Weights of a small GPT-style language model, trained from scratch on English Wikipedia: a variant of Muon for these matrices.
MLP neurons of a small language model. Each row is named by its layer, matrix (gate and up: input weights) and neuron, and shows model dimensions 272-367. Each number is 128 + 24 x the weight over its row's rms, rounded and kept within 0 to 255. Numbers have three digits each. A neuron's up and down rows have the sign that makes its largest values positive.
A block is one neuron, or neurons of one layer that tend to fire together. After each block is what it responds to, as a language model described it from the Wikipedia text at the highest values.

L2.gate221:163170130153089114150133124118135137146098129109095148114116111118088130150199126144109106076131120144130113154155156148181131153132126115103117109160136113143146136121103144129130124114111114146124128125170089128078116114133116153127101175165127156150140122116154147113125141121137142147
L2.up221:134107152188121117093126125134112116107120153142096142134128156111108158142100092134134161124115141146189091149123121140119161119073121123144084122128112187157104128130095108141122112110144103143105125146132134160107137111112100137136111152142157129119156103160206120112105144172161125106
L2.gate265:104073159170112148083130141129096111121105082123150129150167153112151130144127126125119119118129109144120122092101152156084113116109105102127097148123144134120130171139162127128128136126140139115115112138136116116080146162125140142173145157124090148107142150153158124150116122125108109141
L2.up265:158127135123138163099116159131135101128103146136149103135134116069133128131118120101139102141103194152140130143152144122219158148124114178130142158121107155100122178124145139198110130105140142179154169147126090112141103121141142135110105144097153156114131099107132141089115107096157125117
L2.gate348:117155155150142136113170112122100112095128113145114099086143120116160104120136161167123122119144144141109076137161142119111118127123124123114128149124118111111166130147090136114136122115157131121061127118164128130109148130114091148145116126157170128141147099154137070107135095117136122121
L2.up348:092134104122059108156098146101119117153131167134191125121138120158103164103106142150089137095114125113135111112128134148128086124124115125118123151103103139147127090090115166126142117176119133141150138092107143151107147100146179139113106155160124127140069085156130129157115122123126115144
L2.gate381:111139110100151154115133132137139169167117129116155135124131105129144091103141097131144128143145134099100180132129123134120128108141139155159142159143121117122109121132103130118142103108150114134156151142132124140110177093131137123128145135115126136156091149108128153120117108176088163158
L2.up381:120127140107148157139094121111087110091193121154146147093121115150105096116157175125112106148165189148104080140132124105143138105121130138145107136126130116129167114108132148104137061094088171162119165148088134107108097181170130147124148111122143184134111132107149093118128131137120125130
L2.gate444:132123136095102151146122106184173123152131124147121084134139125136115075128169139137149086144072134146115192142116163133144159164126111126101130149130134114155135133135115144097121182122144082134109125135126131139102135157095111134130134109138144142119114124140125117132109149092135110148
L2.up444:134087054114088167106085118136181112129139133116102099150148127161162082106138164101103110127141112095150163152105146159136100140126132095116134108129127099150145121075166139093092121146191146133196168126095099120118089143125107121146180163100152155136146127103148134132144105113118126140
L2.gate470:168082136175107110070103140110143138093141104081134130140091090125165144081132138120131121141113107127128090142121132121114074093105128081133127116130117135173137094145137129146141123135135112125130131099116107139105146118113133105133108145187077119098120135077143127112079111155126080099
L2.up470:145151134161116126124101135114083092140129110091160192134085129108107155148138156107116077153178143076146125132114104139131121112131114090143131166138093138148130092091111123145151170110091122168093124115098129126154095127102132102140130125171122110132157141107092144157092085116147129130
L2.gate1325:112153151138123147130171094119092135144137130095100118128156133147137157130084160152075116092171119137104120165124140158110104088111156130134143112141123125162125122129120128138116101163111112098106095173129094144110096095141120135103115076136142128129131136124135147135133168171120142104
L2.up1325:151164125124168144122127105175139122123121132126121130141133134126161141154109149156100127130150096127105139139156170144081119136166126170155135155168132110109135169130117136108160134136122142113070113173089109091090112119127107119104106113158139134128107152090085147086128129124125153117
L2.gate1349:128166109101140169143097153146146144142169126097127133103072102108104116121160140151102153166144130142104112151127153108108107131095141114098158112181121135151122142084133105113150114152122108153099108104155143154063102097125156122171128108123064097139088131095123109100133134137150115154
L2.up1349:141135133104170149156094125150177155129125136125162129123138122142158093110132135151128140160103165086108115145089088173141099116135129117095117122133155107147132157107128106136147165150150122144131133086138174161089087080154138103185158109128104137125143174091099164128141156196162119173
Responds to: Anaphoric time references. Nouns closing a back-referring phrase after this/that/the same, mostly time words (that time, that year, this period), plus commas after opening adverbials.

L6.gate7:144143111150101114128135146114153209142121146158125143135127152161135150126102145146136110101175141079141118151165168108109121119122141142103115109134137110074098132119121120112136117150136112137132160124142106109166087108155103128107107142136148126167132136146136105114114117173108146140
L6.up7:104147111141129132097151172090130160115129147128103134136133185137103157146116188144130130124177139083094130100126153089124124136147109155116099132141128110107115120122159113110132110170144141165075126105152116117074100098122078136145120147173142128163124129144154147098127140125113122154
L6.gate72:098137096127096114162170166152159153094132125103158110138170105139152104120178150149123171104092129115105144168111120128123105098168149152102132144131160130115160148119146124137150144112154116111131127126154126135153116104112142110096126147140166100185111122158143089077137117100154139116
L6.up72:164119122102051124109126083072133163106102121094121130134168123143114163112110159071140133153154124153131117150126148154127120132160141089120140132122124109098076157119130155118147150107112125122085149101141086132163081127092113106152090145122137113157117117131095125124139071171144119122
L6.gate579:079163113117130094137167152144138125110125136139099132135119151134155174134091196104093068091139108131158155159108140133118155110116103104108103091140092130107127083145127090111146128135118149139081167174167097134142119110122113124121095103141130158150104145135145123132163132090134121121
L6.up579:118110108146107118134135084105101155126129136137143171131110137121151145103128144145122149099133109114153126141103115128145141165071157140135104136101140100074127106133160125115103111145134126124141137115192123092156111121171105129116109096129113116117122086106111132095083148144108119094
L6.gate694:133119102115119096126142142117147145094114094112132162159096115144118107139117102160106124135151154096171161133101103081086141098094144115113129127105133146133093146121069139106130156156111111126179123119127095126129104111152114136140140137151116141127118123150130124124060130133138087132
L6.up694:096125095126081109180194140091116130112132130126127157107144147157132161128158146172120116102117110134162083129171124116091133125125087120126144091143135130096114155123094126070153120167140122077101136161084131107123070117140111144139130146130140105111116167135118144138081146123105153125
L6.gate894:136161122129158091124136136134139173143150154121163158105118201123167130136133151137131158096122134077108104138135155123133130130117167138128108097081135074130086116112145126141097104175132127113158166145135142107113079137136076165119118183144088140138111116144150159123100136150070130123
L6.up894:138147133151117129124148132134123121122186099149097154153138107169128140150135148123114110110122138162104178124122117143107104165118121153070122139115080115137169111130102150148116095130151141132110136175132123160111125116123090162122177116167130140154099140160144184093122096123125138122
L6.gate1027:117113094126139099111150149148133154160154162129134153119120120174104108159157153165091137142130105116141121097153146151063089152122164149128167161145190090088135119101142151138122122158148097154162134105147123108176116146121115147114131114094159119121130106135109099135124132158100132151
L6.up1027:112146117066131085135110128104158162113148148129149151098119132117175110161106117124095139157126114105161119090077175132104076137111123120124167099106128145094135101126108117123128113108154105112158183173155157129134118117128139144114142135124188083083146096127135136111134161128117156088
L6.gate1277:145155177108101090115157122133070104156124172101147142132100104127119098120119116109143164126133139105126126114156104116119083098100112157159137119093143101081129122134123117096126117160116093105143124150153120155109066128137127119114114106135154123137154122160144097143104046103121124145
L6.up1277:163111141133143140153168090154141092117121152101113161093119104133142128127097141134095130145144110116103102100090120170095081111142132125123133128130144104125143171162122120117125141129127140113110149172146126151116091142115120091107129141139149117167148106106140099140116074125124102159
L6.gate1459:181123155085088130147119149172116114094126128154130127124137161138123142135148128136096123092127115132126133091169113097105119094132133126134183111165121123110121146069103100117127107103204115096115117142110156109103154134151135118139140146102099164156123116130122140133106106149101089123
L6.up1459:134130126118144131108142134145111120078083082137153156132140113109146116129136105117080129158176121125148113139091121123128110175128106183124131163108137131089166107136139102116107124142120103117136104156090133130118103140123140136106127157115127149098140176156183123147125129142134111130
Responds to: Verb-slot onset tokens. Opening quote marks or a verb's first word-piece where a predicate is due, after to, would, may, he or that (to "embarrass, he sw|ept, topical meetings diss|eminate).

L6.gate515:151176087080087138131133094117159138120137096124099129153134098114102119139150132156122165124097141109123118128102123089125091139099153140094111094119108119138118118167159199083162140140132140133124155129120133105175151114120125136119089159097135119160127095135142109082145142073105088133
L6.up515:141117181139144096129111135154178118079128096155095131111142144120155097109147146106149125121116107111096150148122138108152102133193093128088081128082155128094091133147130131122102089122138108157102124100090120127104143137100140097116147112128112109146164100158126119176128096161148133120
L6.gate704:158118100120131159115114163106118172145149086143153099169129113163174161145091149153104142090104109139119142156147113147104124115106123142107161136124091095182125121147125132119121133163147134086131154138158137169052110086131104104074163143160092094127152154111125107141103120102133185153
L6.up704:097137126149122137109114139111150167138136103147152115122128147140151129130137134117156126113110130110140123138124099174081126096106148151145157140129132132138162139084116118125146140145122101049142160148142119117098158142104113134157105131117097152182118124151138089107146106120088161147
L6.gate763:107099146095134152198173101174091136113152106101118116183110142156149129116176120114124155135117102157119139162098122144108084136159153118115112124145150133166127107110126110093160136113122105133147108131114092124132150123127142115114131163161149108140137131162068088180098109166123176130
L6.up763:101165128151142126110136137171117178095149136172156120142141154111144108157128091146123144140125122168101143119110147149144101109123135136107143144136118140135113090100123140145203127095151135123123125083089131134153116103160130140078107114125114107107131150120100136122119119090172116149
L6.gate875:103109106149127149143169111134120122150098119146148134100112142097173143123130144132139146182121120119149102111181103121133109097105135126162137133148135143159130100142117096110134149129143152118180164167116099090064129109156165097117084159156144130123094122092114111104101130147124165133
L6.up875:120104139157103154129156135142137116135110100155120163113102137162103131074133106114143164116125145109126123132153122140106096132093115145188128171138104135157108156091151096086123141171139113062147131126148138173107118123169115150103136148137168095115109105100130132091124122128130103105
L6.gate967:157136161083128127098139124119118089114077122149096155105107106125084100176109122134161136156067134147105131100114135127155124131130176153122149139119156162150148106161085130091137120109127175173120142126139076085088121120100131102105141180160114099098116158141126122148092083116088119132
L6.up967:123131120141166100143103096105156152124148138121166172138128119141129057145154086145118155136118093160120165132073119141145114097141137143114152143101140089144143168156154115102188167131084106129104122114145106136162116127126181117115113163146143149122152091083129127124147121151104165150
L6.gate1140:121129138084138109115105164110120126143132116095137117147093125147154106099093175068159189189122105180136117119158148136176081134114115119140129184152174082148123138155141145119154132073090113173118148133116132154134134130096135116136119126118089090152130118130152132138098107123123168111
L6.up1140:132132106149142141165145119081110153128166097100093145087094122094099135170123105151170143172083173139160143089138064106148091121110130104140143116164144159132134138135091115150163117114089142169162101148135159111166141136129112126136129173098102119151112134168136107125118129102070128085
L6.gate1325:092134143120162111139149114149137121096184147102108125124113148151145091059136146153153180106150072147091142118146162102164110115198148091122146158138152132145119157133122093136144088133125126120106113088113121114084159074165164064113090105172114118127120112121123152122175102117061083085
L6.up1325:138142141091119111092124154159165132120094155126131090126072114130104100125115122110119113068128164149130141125112148129130094118166095093103133126100184123141096113078116178130177117129128150134117131124122115091118142132142131123118111155170118124110119097140105126136086074129166122134
L6.gate1471:142135150153127127097150121124104134124164124099133109155123127113147105130137163154100174102148098171108108114131119140116117142158114107101098122101101107123139128177134115139176126073147120131181144093106104116113135131136157098102083141183112135113111154144186118122140101131111137123
L6.up1471:114164155129133089104141165130130099102164105139159105136089126133110146152139120103139099124114095144107125111132126117058091125122129100144144133139132137203112088119095161124104173126136156178115133146112121098087160155119158148144128143159115140126144078136124094107107083113136166085
Responds to: Noun-phrase final tokens. The last word or word piece of a noun phrase naming an already-mentioned place, organisation or thing, often after "the" or "that": "that province", "the paper", "rejoined Celtic", "progressed".

L4.gate452:125180151133158116150134133161129071076127154161110064140104156115131152138127158138159142137125118094136119132123113124106084120130125111065174173121136131131072134151113112115145129091167163152160098146161137157151151139135134127102143164112115181110106116119084150114143137155075128105
L4.up452:101166109139112116175121068111129140122128135138083141129154134161098138144164136132133139090177143097123109109142146112104099132119140113121123156076127125130114108139127144135147100098108146183140142122134143120124113138100161138140084160122185132171123128124085102126151126128131111115
Responds to: Repeated article-subject name. Final token of a name or noun re-mentioning the article's main subject (place, institution, person), often after "the", e.g. the mall, the college, Thorndale.

L4.gate1437:099140141152070129133098108126132095099156089106178115146098151125132141113160144159099136127109092152146131140131124133172089123182153115155121126137137102087084131135148156122133141124180112086150138161142159150132142101120095172166135116144139106101132128160111093143092132157166091113
L4.up1437:100123134117156100132127115166147145098162109111120144091118150130126094143106102112096124120074093163125126155082112112151105146118136179128128096111133097092154158145125101104111164153138127078126128170126147139200128150132143134111192136127118115135110132085145124123100120132142094140
Responds to: Opening quote or parenthesis. Opening quotation marks and parentheses placed mid-sentence before a quoted phrase, gloss or aside, as in wanted to "embarrass, Infrastruktura (infrastructure, known as 'Mecca'.

L6.gate29:130154119134111108082124138120108113130122138090105113112148115106140153101144148142150117130124144099158128131150140165106099127150109113151059176165191128127123141129116072095105129116169143070122161124141156131100086157112123102173133131109150124124161097129097179140111108133110068148
L6.up29:101122063106096082115144145118119146121146115127113108144091125082148125140141127120128087173157155132119144112113105143121104142127091111147128213096102139146146120121139123105079107127139162138096136116120134133114150151137165125082115120093131125131132131151138127135137102141084126087
L6.gate125:111136102086128072093131134118133107149131109159136101108180120138149140143137147134117129136136133111095089135115094165131137144135086116175140109148166160171130114161099148117113123159148102142124118163164114104109092087100134118107166147118117110124132171189114127141122138145141141127
L6.up125:145103145112079125090140071183090123111111157129180113109122161123126103130119113132163124136142161162159146108062139159111156159184146116115118123127157086098097122130146102134116118127127135132118120157104120090096135145102142159108122147118095120133163146075131114093125144103103160119
L6.gate606:187121151148147148132144149152116095127103133121134083080076117141141122143081123162154115136175131140134121154138151142117133152137136130126142117131142143116106129136136081188120177117140123100143116138180118115136117157106121120109108152141150146143161130131157121137060128132130128163
L6.up606:120155156160134123098144116138074129144099129108182110156151122144146152130089137149135108100142158100116130131093150141177112167094129164123142134153148114123145121141158116160155145114100117120137155111150114143110074132139124146128089157133130137155140108151126141151115062139168182146
L6.gate656:113108124094110155183090092149201121139129151125112082117159144156149194116094137132144122128140095104163120106139163101127114130147107085161113121145094098099120136170109127109165142155126193159103119095137155103137163165121098099121127158105159105138115112132112099127129122116157132122
L6.up656:090118131079135058090132116121145157140120070109129099155104138138121155117140119146101193121148127149115134138145164167141126138160115128120130134138109134171116137151148146128137130104105136137143123146135149162138146126134145140083128128103149112124127114089125095107132108118108152129
L6.gate690:119087136108137116087108095127106124137068125170106147184169161106145108131120143109138162136149111130169142161134166159114125115107086102133123161129124158120157137050094137152108141143139159147135140156154126087131126111131143125076171136098149096088142100126114118099155099123169132186
L6.up690:125166126119125139139156172142142097117083162139178162090084160135133099117145157141126074167073130146134150118156101136119121128177118108123119135139153090110111131109113115086111141157117112118119130126120088130139117148117128127101176158078137124171142137121130139138115096108129114068
L6.gate1005:105097179115127092120116102142091152086156131130151114154133133130161132150137150122178096160144146138116117128116106164136098159171121098163102132130165127134157150124125134124101111121143093172132163119139157102134139119154066114143148107044107166107116119185090131113144105129141122097
L6.up1005:134144128104162171120144141133124138119119113137127172147099081095187117119115115145126116097114064125104138070160096095128129116152135181139131103144165104090132109117148160099091174123150094155102167117130144139138120104130134135083091202128157116095153181091130152161140100147115143113
L6.gate1421:154134166091119113079134145156159145123112098149150141127153161132128129123140132178107104088140111159106084100161119159141142121130127148158128127164150123138081082172140121070111109151113096123124120145116147156155128148101092112138162130145141186161155143149131110138092092159158125093
L6.up1421:107110102109094167122118118152114067136123124138129121148078140143153135133141132105109120102144173134126099093111170115130092124133135105091096085134094146120104125089133136144142125121126133122120132111144094133059128119147138140143071148158111110150122116111107124103141109160138146120
L6.gate1507:145114138100143097127115109135150138115109079109145125091099147172176155160099132138197129137137157127091172094127132144130121188169110135115077083176112108163143123138134123115134168110115152185160144137115111143128137051091107101073157131118131129168160093159149132092116131124128112150
L6.up1507:126094093157131120141114119172104156104113135158160127101116137160116167108075126143153122124161130096135173115116129110092105167173101156128091104130120118137142119151173130146083152082127136158140130175147135121135129104111102104088114124104169125141177078139124115086126135145138110172
Responds to: Romance-name pieces and "an". Fires inside Spanish, Portuguese and Italian names and places (San Juan, Paco de Lucía, José Luis, Montmeló), and on the article an/An.